config.yaml
hidden_size: 576
num_attention_heads: 9
num_key_value_heads: 9
norm: "rmsnorm"
bias: "none"
parallel_block: false
init_std_o: 0.0
init_std_down: 0.0
max_grad_norm: 0.5
schedule: "wsd"
decay_shape: "pow"
batch_tokens: [65536, 131072, 196608]
max_seq_len: 512
max_steps: 5286
MLP neurons of a small language model. Each row is named by its layer, matrix (gate and up: input weights) and neuron, and shows model dimensions 400-495. Each number is 200 + 20 x the weight over its row's rms, rounded and kept within 0 to 999. A neuron's up and down rows have the sign that makes its largest values positive.
After each neuron's rows, "fires in" lists the words (lower case) most often at its 100 highest values on Wikipedia text that the model never trained on.

L2.gate377,181,190,158,217,205,195,185,197,223,218,209,175,183,197,172,250,221,173,224,196,194,216,213,196,179,204,224,229,216,215,218,185,204,211,175,185,232,192,191,193,209,237,224,208,193,205,203,189,203,170,179,169,211,182,182,206,208,205,202,202,228,204,204,181,183,201,199,214,205,217,181,208,208,195,221,174,235,200,165,224,216,205,208,200,176,189,210,193,159,173,227,207,189,175,189,202
L2.up377,173,195,205,208,200,199,189,196,205,213,194,183,198,215,175,217,188,207,203,187,189,161,197,188,187,197,194,213,206,218,191,185,205,197,157,160,229,217,215,176,211,213,200,182,249,232,195,205,205,179,172,155,184,176,183,237,170,217,200,191,208,195,179,232,201,218,217,184,182,219,197,219,198,163,232,206,224,202,192,195,148,182,223,170,208,230,188,235,198,152,215,214,183,192,189,195
fires in: "it", "satya", "udhay"

L2.gate1342,189,205,202,187,199,235,239,206,197,209,207,221,205,209,205,168,191,201,214,227,187,181,192,198,186,191,196,188,211,194,224,235,172,203,170,202,189,218,193,209,187,195,183,187,213,177,169,176,194,221,228,204,181,147,165,195,193,198,213,192,166,184,161,201,197,198,213,174,197,195,216,192,171,221,173,199,186,236,217,219,155,207,183,189,203,171,225,204,202,180,194,198,197,222,177,208
L2.up1342,201,214,237,184,205,181,180,181,233,201,200,208,195,166,211,232,244,222,182,223,217,206,203,178,194,181,179,171,184,189,184,222,154,202,222,179,228,197,224,176,198,174,224,185,178,150,223,174,189,220,227,205,193,201,205,234,202,196,212,186,213,189,209,200,177,184,179,240,184,202,193,209,212,186,147,233,183,171,195,181,224,172,220,211,210,204,194,180,199,181,198,201,207,208,183,211
fires in: "league", "cup", "total", "división", "200"

L2.gate726,203,212,174,200,180,203,184,241,202,202,186,229,200,193,210,202,170,198,222,186,238,189,219,203,222,214,218,203,213,213,206,160,218,202,211,204,186,204,178,180,216,188,228,220,176,217,235,208,209,201,188,236,252,202,164,200,256,190,257,204,222,183,230,219,212,177,214,200,195,240,163,165,198,209,205,215,194,185,210,193,201,213,224,183,184,186,179,211,203,200,204,199,198,183,174,228
L2.up726,193,225,228,181,161,175,213,210,200,184,162,186,185,197,189,218,216,184,216,205,195,215,180,193,210,233,188,184,218,202,174,194,234,195,233,162,166,214,227,201,199,187,197,214,182,222,172,175,219,217,199,192,208,204,210,193,227,172,197,202,177,168,204,188,168,249,197,187,195,223,227,179,219,173,199,209,196,202,204,221,194,193,230,202,199,200,140,238,194,153,205,218,205,206,177,203
fires in: "life", "body", "personal", "tour", "lives", "european"

L2.gate1126,192,219,204,254,247,184,194,196,167,235,196,205,204,186,206,191,178,195,191,186,184,182,224,219,216,216,212,204,205,219,212,232,209,215,204,175,191,162,194,203,205,199,172,205,208,174,203,190,242,182,189,185,218,243,175,218,222,184,198,207,210,196,203,197,232,200,213,227,224,210,185,203,175,235,199,214,202,180,228,206,200,243,191,223,192,165,219,177,220,193,232,192,212,217,165,178
L2.up1126,203,184,189,226,249,215,185,187,164,228,172,192,199,208,196,206,205,219,228,223,219,199,226,191,214,180,174,166,208,207,205,236,206,193,184,200,208,186,191,244,217,206,175,198,205,179,206,181,177,189,205,195,215,211,177,240,234,187,182,185,173,208,203,220,190,188,201,217,199,245,184,147,179,187,167,187,208,208,213,180,196,203,231,209,181,170,175,214,233,243,235,182,186,203,170,211
fires in: "been", "were", "appeared", "was", "played"

L2.gate1293,180,227,228,228,173,203,198,226,215,199,206,221,197,177,200,210,192,191,224,203,212,207,196,193,211,199,212,189,174,224,195,235,192,202,191,157,170,198,237,219,178,187,199,191,198,206,204,219,182,188,202,199,213,235,164,206,183,205,215,172,192,187,208,216,220,239,186,212,188,198,210,183,193,230,191,189,201,199,164,234,229,178,167,213,200,198,172,155,221,187,208,226,216,192,187,187
L2.up1293,190,196,195,178,227,205,170,198,208,207,190,243,193,184,167,243,174,228,202,180,181,192,204,210,200,181,176,189,214,182,175,197,229,178,216,236,186,199,186,230,155,220,207,192,179,186,188,185,182,212,225,213,222,216,222,238,171,223,231,210,219,194,210,176,185,184,190,222,203,209,197,226,222,222,195,222,215,205,201,167,214,229,183,199,178,240,198,229,181,185,187,179,208,192,209,198
fires in: "college", "committee", "championship", "council", "conference", "brigade"

L2.gate190,188,224,184,213,249,176,199,230,202,167,199,156,156,229,207,195,224,211,184,212,201,178,214,235,170,218,206,187,248,220,140,200,215,194,225,223,207,170,214,198,207,204,218,232,208,155,254,161,226,207,200,207,195,239,224,217,218,211,200,194,202,206,216,203,204,206,214,214,204,189,203,207,199,207,204,200,209,183,194,203,233,170,173,197,205,170,186,214,188,188,222,226,205,200,188,189
L2.up190,173,174,198,213,218,185,199,171,176,198,205,207,215,183,209,220,172,227,182,204,239,190,222,203,203,199,192,193,152,205,237,214,211,188,211,227,199,222,205,217,224,214,158,195,209,226,185,202,204,207,197,169,179,222,202,204,204,193,195,169,189,153,193,224,208,176,203,214,217,226,200,182,203,182,188,232,242,170,202,188,201,208,176,181,186,182,201,218,235,201,161,182,218,208,184,182
fires in: "been", "become", "being"

L4.gate309,214,174,195,198,209,220,207,184,219,214,165,201,211,172,184,204,214,174,185,238,218,220,197,145,214,185,165,193,193,225,178,204,170,214,170,224,221,213,225,204,181,188,160,222,235,219,215,216,232,229,212,190,205,187,208,190,192,213,209,182,200,197,187,210,215,245,184,194,194,195,176,181,219,200,187,215,192,228,201,183,216,214,221,210,200,240,201,195,195,190,215,217,182,221,185,199
L4.up309,201,168,210,225,195,192,230,192,182,177,219,195,208,163,225,225,214,225,179,181,176,187,207,168,166,190,175,195,223,234,203,233,192,206,229,198,211,204,222,199,193,170,195,203,214,220,235,184,166,212,197,177,193,163,218,218,175,180,197,197,181,175,152,206,180,202,180,198,189,173,225,204,231,208,204,193,201,195,241,183,196,177,206,214,208,208,164,193,182,240,197,196,238,222,162,186
fires in: "league", "division", "división", "movie", "nfl", "liga"

L2.gate879,202,210,211,199,198,196,195,206,177,225,214,203,176,226,210,184,206,205,218,185,197,225,159,240,212,220,206,172,193,217,232,153,209,201,165,227,203,183,190,192,199,229,182,193,214,198,187,169,197,250,203,224,174,186,203,192,221,191,208,246,216,203,198,182,183,216,161,162,189,161,208,212,236,193,247,179,189,194,206,214,239,203,193,204,201,176,212,180,200,185,221,193,183,202,201,217
L2.up879,148,194,189,183,202,170,203,168,206,159,181,188,188,200,193,198,215,223,195,239,212,227,193,209,189,192,199,218,178,224,195,198,192,205,219,203,210,189,201,219,232,219,234,202,209,206,201,223,224,210,199,191,238,232,238,159,189,217,172,208,198,216,186,196,196,208,217,212,182,185,208,186,186,168,189,194,213,220,189,226,198,182,184,195,214,182,222,187,222,192,202,207,213,220,222,182
fires in: "it", "title", "him", "himself", "itself", "length"

L5.gate608,192,191,212,222,239,173,222,211,193,245,206,196,208,196,210,169,191,197,208,206,182,196,170,187,208,214,206,192,196,208,193,192,222,214,229,180,202,195,215,200,217,211,238,202,205,204,174,193,210,200,215,217,142,189,190,208,239,221,192,211,194,178,200,187,202,204,180,137,183,191,167,166,186,187,201,214,176,182,153,166,173,195,241,192,216,170,184,166,193,189,181,190,188,184,181,179
L5.up608,185,170,225,215,240,215,218,217,173,214,206,195,198,152,201,215,183,199,238,202,199,169,167,201,184,157,225,179,182,176,165,201,231,212,212,220,206,202,200,180,175,226,191,188,196,206,178,194,196,185,220,195,158,215,206,205,200,184,186,167,210,192,221,183,206,221,194,238,178,181,189,205,212,175,165,243,227,164,212,202,218,180,200,193,198,203,202,188,190,229,193,174,182,185,225,227
fires in: "war", "battle", "warped", "fought", "dwarves"

L2.gate305,206,212,193,202,216,225,199,170,162,252,213,237,216,183,225,211,195,213,238,208,212,203,215,184,195,183,205,196,208,192,244,248,171,185,211,184,223,156,222,201,235,218,164,185,188,173,198,179,211,171,196,213,203,185,222,197,208,213,202,185,219,200,228,218,205,199,220,202,214,196,223,170,195,200,217,214,206,164,221,236,225,201,180,215,186,163,242,184,177,255,241,214,180,233,198,153
L2.up305,207,184,201,203,189,196,215,226,198,212,178,228,179,167,205,182,215,199,223,225,216,222,166,238,205,202,202,194,207,190,219,194,230,197,195,193,230,220,199,228,218,174,213,193,185,237,196,201,204,208,194,190,174,200,214,200,212,154,193,188,219,168,207,225,168,182,195,209,186,219,168,203,211,208,200,204,218,164,223,206,222,206,187,244,183,201,213,189,203,213,206,177,220,193,195,172
fires in: "president", "chairman", "coach", "star", "fellow", "name"

L9.gate824,210,181,190,210,199,199,185,171,234,198,197,170,201,186,189,199,202,198,173,199,188,220,183,211,196,177,196,221,189,176,182,198,215,219,184,188,211,190,183,167,226,218,198,195,227,190,198,191,233,193,194,196,154,197,183,217,190,188,202,195,167,229,184,188,185,194,206,218,205,209,215,218,214,218,214,194,200,172,194,219,227,161,203,233,257,187,179,159,180,226,195,193,236,241,190,178
L9.up824,185,204,208,224,204,180,183,158,250,175,172,182,206,247,232,210,158,173,195,205,191,219,201,180,205,196,201,211,198,172,218,217,210,249,166,194,209,180,188,167,222,214,202,193,209,182,207,193,201,201,208,226,175,234,227,184,194,221,208,226,181,220,200,210,215,212,182,223,184,189,191,216,211,211,211,168,216,209,175,211,205,216,182,188,239,204,203,210,222,199,189,194,226,212,191,235
fires in: "of", "most", "many", "number", "several"

L2.gate1511,195,203,184,216,176,183,184,232,175,197,186,184,190,198,162,231,198,206,218,193,202,212,165,196,179,178,238,191,223,201,209,217,255,208,180,208,211,178,183,167,209,232,185,201,223,186,190,182,213,212,177,188,186,222,209,214,198,183,212,209,206,198,239,184,217,234,150,203,213,196,191,226,172,175,190,184,203,211,220,209,209,176,183,194,235,160,176,168,201,167,207,184,171,200,208,199
L2.up1511,195,209,200,214,185,203,206,224,183,185,185,194,201,210,197,232,216,208,218,184,192,179,197,192,191,197,215,213,197,179,192,193,239,199,200,203,235,194,181,158,202,222,206,213,251,191,196,200,180,187,187,175,168,204,204,192,194,189,199,214,204,178,193,177,201,220,174,215,203,221,180,226,228,185,200,215,207,209,200,192,195,167,194,174,208,185,211,186,203,185,176,176,173,233,234,190
fires in: "it", "what", "declared"

L9.gate972,187,195,199,203,208,198,207,171,220,248,187,192,158,177,188,197,183,200,199,196,182,179,206,221,202,164,240,177,174,221,208,236,164,195,193,188,176,159,208,188,222,220,216,189,205,218,230,143,176,166,187,213,218,200,213,234,198,235,180,187,154,177,225,166,226,200,213,214,184,213,182,184,193,177,209,232,212,201,183,181,223,180,251,176,215,222,228,185,202,196,228,177,184,233,190,219
L9.up972,173,218,199,227,214,202,198,178,180,228,199,162,175,200,200,210,190,195,186,238,170,195,240,200,186,203,243,177,171,193,190,236,193,224,209,182,166,206,213,163,230,202,210,193,205,180,209,184,222,193,197,198,190,185,233,193,201,234,187,197,186,148,209,184,201,201,214,223,207,227,238,162,190,180,215,202,222,210,146,199,234,186,232,192,193,215,210,191,200,199,194,211,199,200,222,205
fires in: "with", "had", "having", "has", "have"

L2.gate1069,189,240,215,240,246,146,211,233,213,192,180,221,195,199,173,209,224,197,207,180,197,205,205,198,203,208,236,179,209,226,232,198,179,180,182,203,210,151,222,197,239,193,192,193,208,182,172,190,185,164,190,187,201,180,234,188,193,210,220,204,207,226,212,197,217,204,215,193,215,220,163,227,217,201,192,231,182,186,208,209,165,217,214,177,198,191,179,189,167,168,228,192,217,185,185,229
L2.up1069,188,202,187,206,230,180,201,215,211,213,195,183,179,172,181,211,181,205,208,237,210,198,222,189,185,172,188,165,201,204,241,201,175,206,222,201,196,191,180,189,240,197,178,178,212,214,223,196,168,230,208,190,200,189,192,236,243,230,193,208,234,207,223,182,183,165,212,176,209,220,184,205,211,200,174,205,210,220,233,215,200,159,214,218,179,219,206,187,162,182,215,207,224,185,205,210
fires in: "had", "due", "having", "got"

L2.gate163,186,170,223,207,204,177,211,163,184,201,179,218,178,208,209,189,199,183,210,200,250,195,221,209,173,216,167,192,206,195,216,221,190,240,216,243,223,205,228,173,175,186,203,207,195,201,214,187,186,159,181,202,200,205,239,202,186,182,197,197,231,185,179,212,178,190,219,191,169,214,204,203,187,171,193,213,163,193,222,181,196,195,183,169,223,176,239,192,194,193,207,202,211,223,180,198
L2.up163,186,202,212,202,167,202,235,159,210,200,228,210,171,212,189,179,179,184,216,164,199,230,250,189,186,221,210,219,204,178,194,196,200,211,191,205,190,207,193,226,196,231,215,194,183,183,203,210,161,205,193,213,172,166,186,191,234,183,211,184,215,189,211,236,216,234,200,213,210,191,198,194,237,196,200,193,235,213,188,204,184,217,205,181,216,186,205,208,150,202,178,184,159,163,233,191
fires in: "no", "core", "command", "component", "vol"

L2.gate520,249,216,215,233,199,185,177,206,207,182,171,214,211,212,223,187,205,157,196,165,210,225,209,188,211,178,221,173,203,186,192,171,206,206,251,197,213,210,211,186,244,226,180,193,181,192,224,231,230,229,198,201,231,223,191,171,198,203,216,174,237,190,164,213,198,200,178,209,227,176,165,202,225,199,233,197,188,202,187,181,215,197,129,220,224,213,195,223,217,170,210,225,205,164,232,203
L2.up520,198,196,202,217,179,181,207,200,214,168,190,245,206,196,217,202,189,187,215,182,209,220,205,226,220,171,224,150,169,180,213,202,220,219,243,173,225,226,172,181,230,249,206,193,196,224,224,189,190,242,186,208,200,219,204,185,185,153,195,188,197,204,197,226,212,194,183,176,216,205,180,217,216,187,245,195,175,188,215,211,205,226,174,199,209,204,199,222,205,161,175,212,222,180,224,215
fires in: "may", "general", "chief", "special", "chiefdom"

L4.gate1302,200,217,201,205,212,183,188,200,185,225,177,213,198,193,178,182,205,198,207,233,180,210,176,179,195,209,173,182,198,203,205,213,200,206,188,214,213,154,235,170,205,212,181,186,181,217,195,190,175,169,132,227,208,209,186,229,192,234,217,189,211,215,179,175,211,220,175,197,200,207,195,189,193,214,203,219,221,229,172,226,209,148,225,172,209,186,209,176,183,197,178,197,157,234,183,174
L4.up1302,217,229,182,217,191,209,201,209,198,232,216,216,217,192,170,194,231,202,194,205,200,183,220,183,224,160,178,177,205,217,214,191,206,193,198,191,193,180,204,199,203,212,200,201,205,217,221,221,169,213,163,206,209,171,219,208,200,231,216,194,208,177,186,161,188,197,198,194,210,186,187,151,194,211,184,248,190,214,206,174,198,180,221,221,201,145,178,201,180,221,207,211,211,208,210,206
fires in: "has", "having", "have", "had", "ve"

L2.gate644,208,214,218,189,204,173,190,192,203,182,201,200,193,200,216,209,212,221,186,171,197,189,171,220,202,180,198,176,198,188,188,190,185,188,181,193,198,169,222,199,217,222,176,221,226,172,212,197,202,220,221,226,220,252,174,200,192,192,234,202,195,225,208,178,178,201,170,214,214,193,203,190,197,208,168,186,199,202,179,187,218,180,178,221,201,152,187,198,204,219,214,222,177,196,212,189
L2.up644,168,192,238,189,168,220,203,214,201,185,170,165,203,190,185,192,205,192,204,205,217,201,225,161,192,230,159,198,192,175,180,188,207,185,185,183,216,194,203,212,199,187,208,200,193,220,221,216,206,145,204,187,202,157,209,163,183,221,182,223,203,210,231,202,203,207,235,218,137,209,194,189,202,206,186,233,174,226,197,220,198,217,206,189,205,212,221,199,191,190,217,177,201,237,210,204
fires in: "there", "it", "this"

L2.gate658,167,197,239,248,237,208,228,247,212,199,222,220,211,201,210,223,201,195,235,188,194,205,195,186,222,214,213,199,193,176,199,204,151,173,189,226,193,181,223,192,205,216,220,198,191,194,206,207,199,198,209,195,221,201,191,209,205,211,235,183,193,222,203,214,170,193,196,149,205,178,209,154,195,225,212,182,213,207,187,203,203,167,227,209,214,202,192,183,202,202,187,165,165,170,195,169
L2.up658,214,201,185,236,206,156,203,168,175,191,198,191,178,212,213,191,225,158,206,205,178,208,198,226,185,199,201,198,196,163,194,197,175,191,208,200,197,158,214,197,209,150,200,252,208,206,199,188,216,164,254,222,225,202,187,208,192,184,203,184,163,197,198,237,182,205,168,207,190,211,202,154,172,218,210,200,193,218,194,203,212,168,176,175,207,217,194,190,191,210,212,204,148,203,190,214
fires in: "war", "air", "director", "flight", "mohamed"

L2.gate1528,199,199,209,197,197,183,194,195,178,207,193,201,202,213,223,218,184,185,161,209,197,172,203,199,195,209,170,195,209,179,205,180,208,208,227,187,216,201,238,222,201,241,204,215,200,206,197,200,191,153,183,194,196,238,226,199,250,189,217,215,196,214,187,173,185,233,206,201,191,180,186,199,194,178,198,232,228,182,184,184,236,201,205,234,190,185,212,193,199,192,215,211,235,194,192,204
L2.up1528,195,207,224,205,186,151,226,200,186,184,213,220,178,224,204,234,205,196,205,195,235,185,187,194,186,168,188,169,158,189,206,185,225,221,235,224,184,237,207,201,211,213,223,223,194,204,182,208,218,206,195,161,190,220,231,181,208,183,214,182,189,179,195,178,184,203,216,190,178,226,189,202,187,180,193,204,225,190,186,201,220,175,191,250,227,198,207,189,172,207,186,223,201,186,199,201
fires in: "other", "another", "old", "not"

L2.gate751,231,193,215,231,210,172,213,212,185,173,200,202,205,202,207,247,206,206,238,178,189,168,186,191,222,187,202,167,230,210,182,164,194,201,231,205,201,176,233,191,216,234,204,227,200,219,197,199,189,170,230,238,202,233,190,224,195,207,250,181,236,245,209,210,175,215,170,201,225,177,162,169,188,202,181,177,204,203,197,229,217,185,200,205,184,181,206,155,209,212,203,195,193,169,186,188
L2.up751,227,187,216,197,219,182,186,199,172,182,191,214,203,179,210,231,256,214,200,180,164,215,189,192,192,181,153,184,193,221,190,200,186,170,210,212,189,191,217,206,206,213,206,206,221,167,199,201,199,161,227,221,196,231,179,226,213,225,187,159,212,193,181,193,204,202,184,198,235,158,207,190,210,193,180,185,211,222,210,148,227,180,207,202,165,202,171,178,202,182,203,174,225,166,238,185
fires in: "committee", "service", "commission", "academy", "council", "entered"

L2.gate859,194,193,163,202,186,175,201,230,221,208,163,199,212,201,190,202,175,193,182,202,195,176,189,206,220,207,183,218,186,186,219,192,168,193,219,228,223,187,203,212,205,217,214,199,180,177,194,211,216,147,200,223,169,186,189,189,188,240,199,176,193,211,197,199,177,207,196,243,164,211,202,192,232,180,225,247,207,195,174,215,205,217,192,206,211,201,205,178,213,201,215,206,178,188,160,196
L2.up859,200,204,214,181,199,230,228,253,201,220,180,164,198,198,185,211,194,172,211,211,224,224,214,214,213,209,215,180,210,165,183,211,205,184,226,201,198,203,173,189,197,183,203,212,167,210,176,209,172,197,238,185,189,163,190,159,218,231,179,173,182,207,195,207,174,225,211,223,170,219,193,204,201,194,194,205,239,213,218,203,162,176,186,170,203,210,193,175,207,194,223,194,191,188,208,203
fires in: "age", "population", "turnout", "size", "family", "price"

L2.gate803,171,192,242,209,195,184,220,197,206,200,167,228,216,184,191,156,237,232,177,194,170,210,211,188,231,180,180,194,176,214,204,160,216,202,216,203,215,201,182,198,216,213,200,194,179,192,205,233,229,203,183,217,195,179,226,203,186,182,196,169,197,225,196,178,198,246,249,233,218,198,200,165,195,209,240,229,197,163,175,186,217,199,208,198,179,174,174,184,174,190,207,193,172,209,204,203
L2.up803,221,191,191,189,204,165,193,216,231,180,183,221,192,166,211,165,180,225,194,232,197,214,199,223,230,196,189,188,209,216,174,208,191,201,198,173,216,166,197,214,198,215,179,161,180,201,210,215,203,207,170,201,177,197,235,195,187,154,145,204,207,208,188,205,188,195,216,187,199,183,219,215,167,192,238,202,210,187,172,187,170,221,164,210,172,223,187,195,192,218,208,190,189,191,177,217
fires in: "can", "may", "see"

L5.gate626,210,204,157,211,200,212,243,223,165,169,223,187,181,220,179,201,188,211,223,212,190,197,212,208,196,188,195,180,198,165,220,213,214,183,195,176,158,142,193,192,219,199,209,214,236,186,161,172,203,200,185,178,208,184,162,217,224,190,174,188,206,237,218,195,186,193,169,183,199,223,197,214,154,184,190,197,237,213,213,171,192,183,214,195,255,201,232,189,181,237,210,208,212,211,211,198
L5.up626,209,153,199,211,194,191,202,208,211,182,185,190,218,190,221,190,188,211,180,179,159,192,176,222,205,199,203,190,185,201,234,201,180,235,206,212,191,184,193,184,231,181,232,155,196,158,185,221,191,181,189,173,198,196,210,210,208,200,206,187,249,183,187,194,185,230,173,205,204,207,193,169,194,202,220,215,166,212,202,190,222,187,171,240,232,224,227,198,197,190,192,227,179,213,212,214
fires in: "where", "how", "around", "gujarati", "what", "swe"

L2.gate693,206,219,239,177,182,209,207,184,210,243,196,209,174,189,185,214,196,229,166,238,199,194,196,192,199,236,199,206,215,213,178,200,230,214,226,213,186,173,227,210,213,194,207,189,174,184,216,180,189,217,180,220,238,157,227,179,154,200,237,200,206,211,222,168,213,186,210,189,202,189,196,212,198,214,225,241,184,193,163,176,199,181,182,216,164,191,176,208,214,182,212,213,213,191,167,173
L2.up693,212,179,224,212,194,190,193,235,152,209,197,204,202,185,179,175,213,204,181,224,170,221,227,228,184,219,192,226,182,226,215,203,177,238,207,203,200,208,195,223,189,180,225,201,195,215,216,193,168,220,196,236,214,207,212,233,192,198,138,212,192,195,202,171,215,182,186,204,199,167,214,202,191,223,207,215,201,183,195,188,164,176,236,205,204,224,189,222,196,199,190,149,208,213,165,195
fires in: "can", "include", "includes", "has", "via", "including"

L2.gate1125,206,188,163,230,186,199,205,150,222,211,201,187,188,238,198,180,170,189,218,220,210,206,222,193,184,201,183,195,246,183,212,163,208,241,182,195,183,190,183,237,145,214,201,231,219,210,192,199,209,180,195,182,214,187,202,206,196,203,210,222,219,216,225,192,166,164,241,191,211,237,191,206,214,202,202,224,194,180,242,224,226,233,225,199,175,195,190,205,222,209,169,201,216,204,225,208
L2.up1125,216,178,189,177,197,230,215,208,215,232,238,231,203,232,193,189,244,206,199,218,182,176,207,200,153,207,180,237,182,198,190,188,157,186,203,196,181,254,204,212,209,225,239,216,193,187,182,200,184,196,193,207,176,220,188,198,217,205,196,240,170,205,167,204,156,204,183,180,184,190,201,183,230,226,186,218,191,232,218,219,208,213,204,234,185,185,167,184,223,190,195,219,229,219,203,182
fires in: "33", "43", "83", "53", "23", "73"

L2.gate503,187,208,201,200,195,205,214,185,198,204,201,195,181,202,197,190,205,215,167,205,190,178,219,189,227,189,220,207,229,211,204,218,213,230,170,176,212,183,186,168,224,195,135,199,196,199,201,227,226,166,216,189,189,209,159,184,236,210,225,206,217,184,208,176,199,222,223,199,192,185,207,207,188,233,234,218,190,231,161,235,214,192,183,196,220,176,171,186,206,227,222,185,190,213,204,206
L2.up503,147,179,193,206,171,190,194,203,203,221,232,193,170,188,224,166,196,194,208,213,185,214,204,194,155,196,232,227,159,209,209,218,194,198,218,211,212,227,185,181,161,184,229,172,188,194,194,169,190,169,182,187,202,175,233,211,248,173,199,213,226,159,189,231,199,174,247,168,247,205,201,214,176,218,203,184,218,212,187,193,189,202,191,197,167,201,234,206,189,199,177,216,244,216,172,189
fires in: "different", "long", "various", "several", "numerous"

L2.gate1294,199,194,205,222,219,173,230,216,197,216,208,227,214,208,254,191,186,206,220,195,207,187,221,206,186,208,191,189,190,231,211,153,210,204,178,189,162,193,179,201,183,220,235,198,163,207,192,201,183,189,175,239,180,236,206,202,229,175,213,214,217,189,219,208,225,185,197,211,204,218,222,181,210,220,198,199,207,194,192,217,184,210,205,179,219,192,191,215,245,178,187,225,154,198,158,206
L2.up1294,198,201,195,212,215,158,223,201,239,182,181,194,190,187,220,195,193,161,221,213,186,177,232,218,202,179,175,227,184,244,253,181,183,200,178,174,151,193,175,217,190,237,245,226,200,184,193,211,192,194,191,224,211,219,232,194,224,197,243,207,202,202,186,236,238,185,187,184,187,209,204,173,225,198,188,211,226,180,210,239,188,189,226,214,191,195,217,188,205,212,188,188,186,201,214,231
fires in: "died", "body", "live", "lives", "lived", "living"

L5.gate48,203,229,207,205,216,189,229,206,189,176,226,188,189,205,211,200,147,218,215,186,208,190,173,194,226,161,156,212,160,188,173,180,216,232,212,232,211,206,212,227,163,211,207,235,206,152,197,172,212,210,205,205,200,199,193,205,214,216,187,191,216,202,219,190,198,193,174,160,169,217,188,197,206,201,219,171,208,196,189,206,217,189,212,178,213,210,200,200,200,222,168,162,204,216,165,208
L5.up48,176,200,207,209,197,232,211,209,202,215,199,187,234,198,196,188,191,195,212,189,198,170,226,180,217,180,231,219,190,214,247,199,173,185,190,177,205,168,214,211,252,229,224,230,212,215,199,210,246,199,178,225,210,215,206,195,190,211,203,197,207,192,206,190,192,221,194,215,184,200,174,189,216,205,191,232,210,203,191,166,168,194,227,204,226,198,244,193,204,212,184,174,194,194,196,228
fires in: "war", "air"

L2.gate1472,205,198,193,186,187,189,213,164,209,189,201,171,189,173,197,217,205,200,199,192,231,198,219,172,249,217,217,221,210,206,198,159,208,199,208,203,236,224,212,170,211,195,196,210,226,185,220,205,245,163,195,209,172,242,242,189,242,184,219,189,196,180,221,145,226,204,240,194,187,201,196,233,176,193,211,216,191,181,210,229,238,193,179,180,198,181,161,189,231,209,168,210,214,160,205,175
L2.up1472,239,199,205,205,195,177,225,194,226,184,197,223,211,209,210,188,166,185,213,177,186,190,184,221,187,219,195,241,188,209,211,204,204,199,212,192,213,197,199,179,228,167,201,183,212,191,204,182,233,189,193,200,141,176,219,177,243,184,220,215,215,173,176,204,191,173,194,219,219,169,220,174,180,211,214,167,229,209,190,200,190,205,201,223,175,216,207,198,187,194,219,209,209,231,160,205
fires in: "some", "many", "several", "numerous", "certain"

L2.gate56,192,170,241,222,198,176,169,166,172,233,178,179,192,212,215,188,196,173,201,218,167,215,189,216,214,177,198,219,179,192,165,206,188,195,218,198,202,227,201,202,227,175,200,213,249,209,188,195,256,202,215,216,198,230,215,218,225,213,188,183,173,197,206,202,189,216,199,210,202,185,184,222,182,175,187,204,214,170,179,184,201,177,179,209,192,216,187,195,211,205,199,203,195,151,197,168
L2.up56,218,234,216,206,202,158,221,193,205,224,200,236,216,188,187,172,223,199,163,180,152,227,192,184,234,212,186,222,203,205,203,194,226,233,215,207,218,184,203,213,185,176,203,207,188,209,222,205,214,142,198,192,213,208,200,196,212,229,230,198,206,213,229,162,220,204,233,181,201,191,181,178,168,217,204,179,245,176,190,191,222,209,209,219,202,189,188,207,185,190,178,189,184,219,177,203
fires in: "many", "several", "any", "various", "some"

L4.gate1112,226,186,198,169,206,208,206,221,196,205,178,190,177,218,218,183,153,181,172,165,193,179,216,219,208,205,209,204,219,188,215,149,208,210,168,208,182,176,224,197,208,197,166,186,177,208,177,211,206,188,169,237,162,191,199,184,184,199,213,198,177,235,216,220,201,208,201,199,200,203,191,198,225,208,192,207,194,186,189,237,204,174,224,202,191,200,175,178,206,240,221,166,175,178,214,171
L4.up1112,195,178,209,193,189,159,164,231,230,205,187,213,195,180,242,243,190,181,181,192,228,189,219,215,241,202,163,201,216,195,240,182,208,222,191,188,186,202,158,167,155,195,217,183,211,211,204,228,174,215,203,181,225,183,199,189,208,192,191,169,210,200,181,207,200,177,221,207,184,214,206,180,191,178,191,244,210,193,184,219,199,205,172,198,193,200,166,216,193,239,185,216,227,229,203,184
fires in: "age", "size", "length", "type", "weight", "range"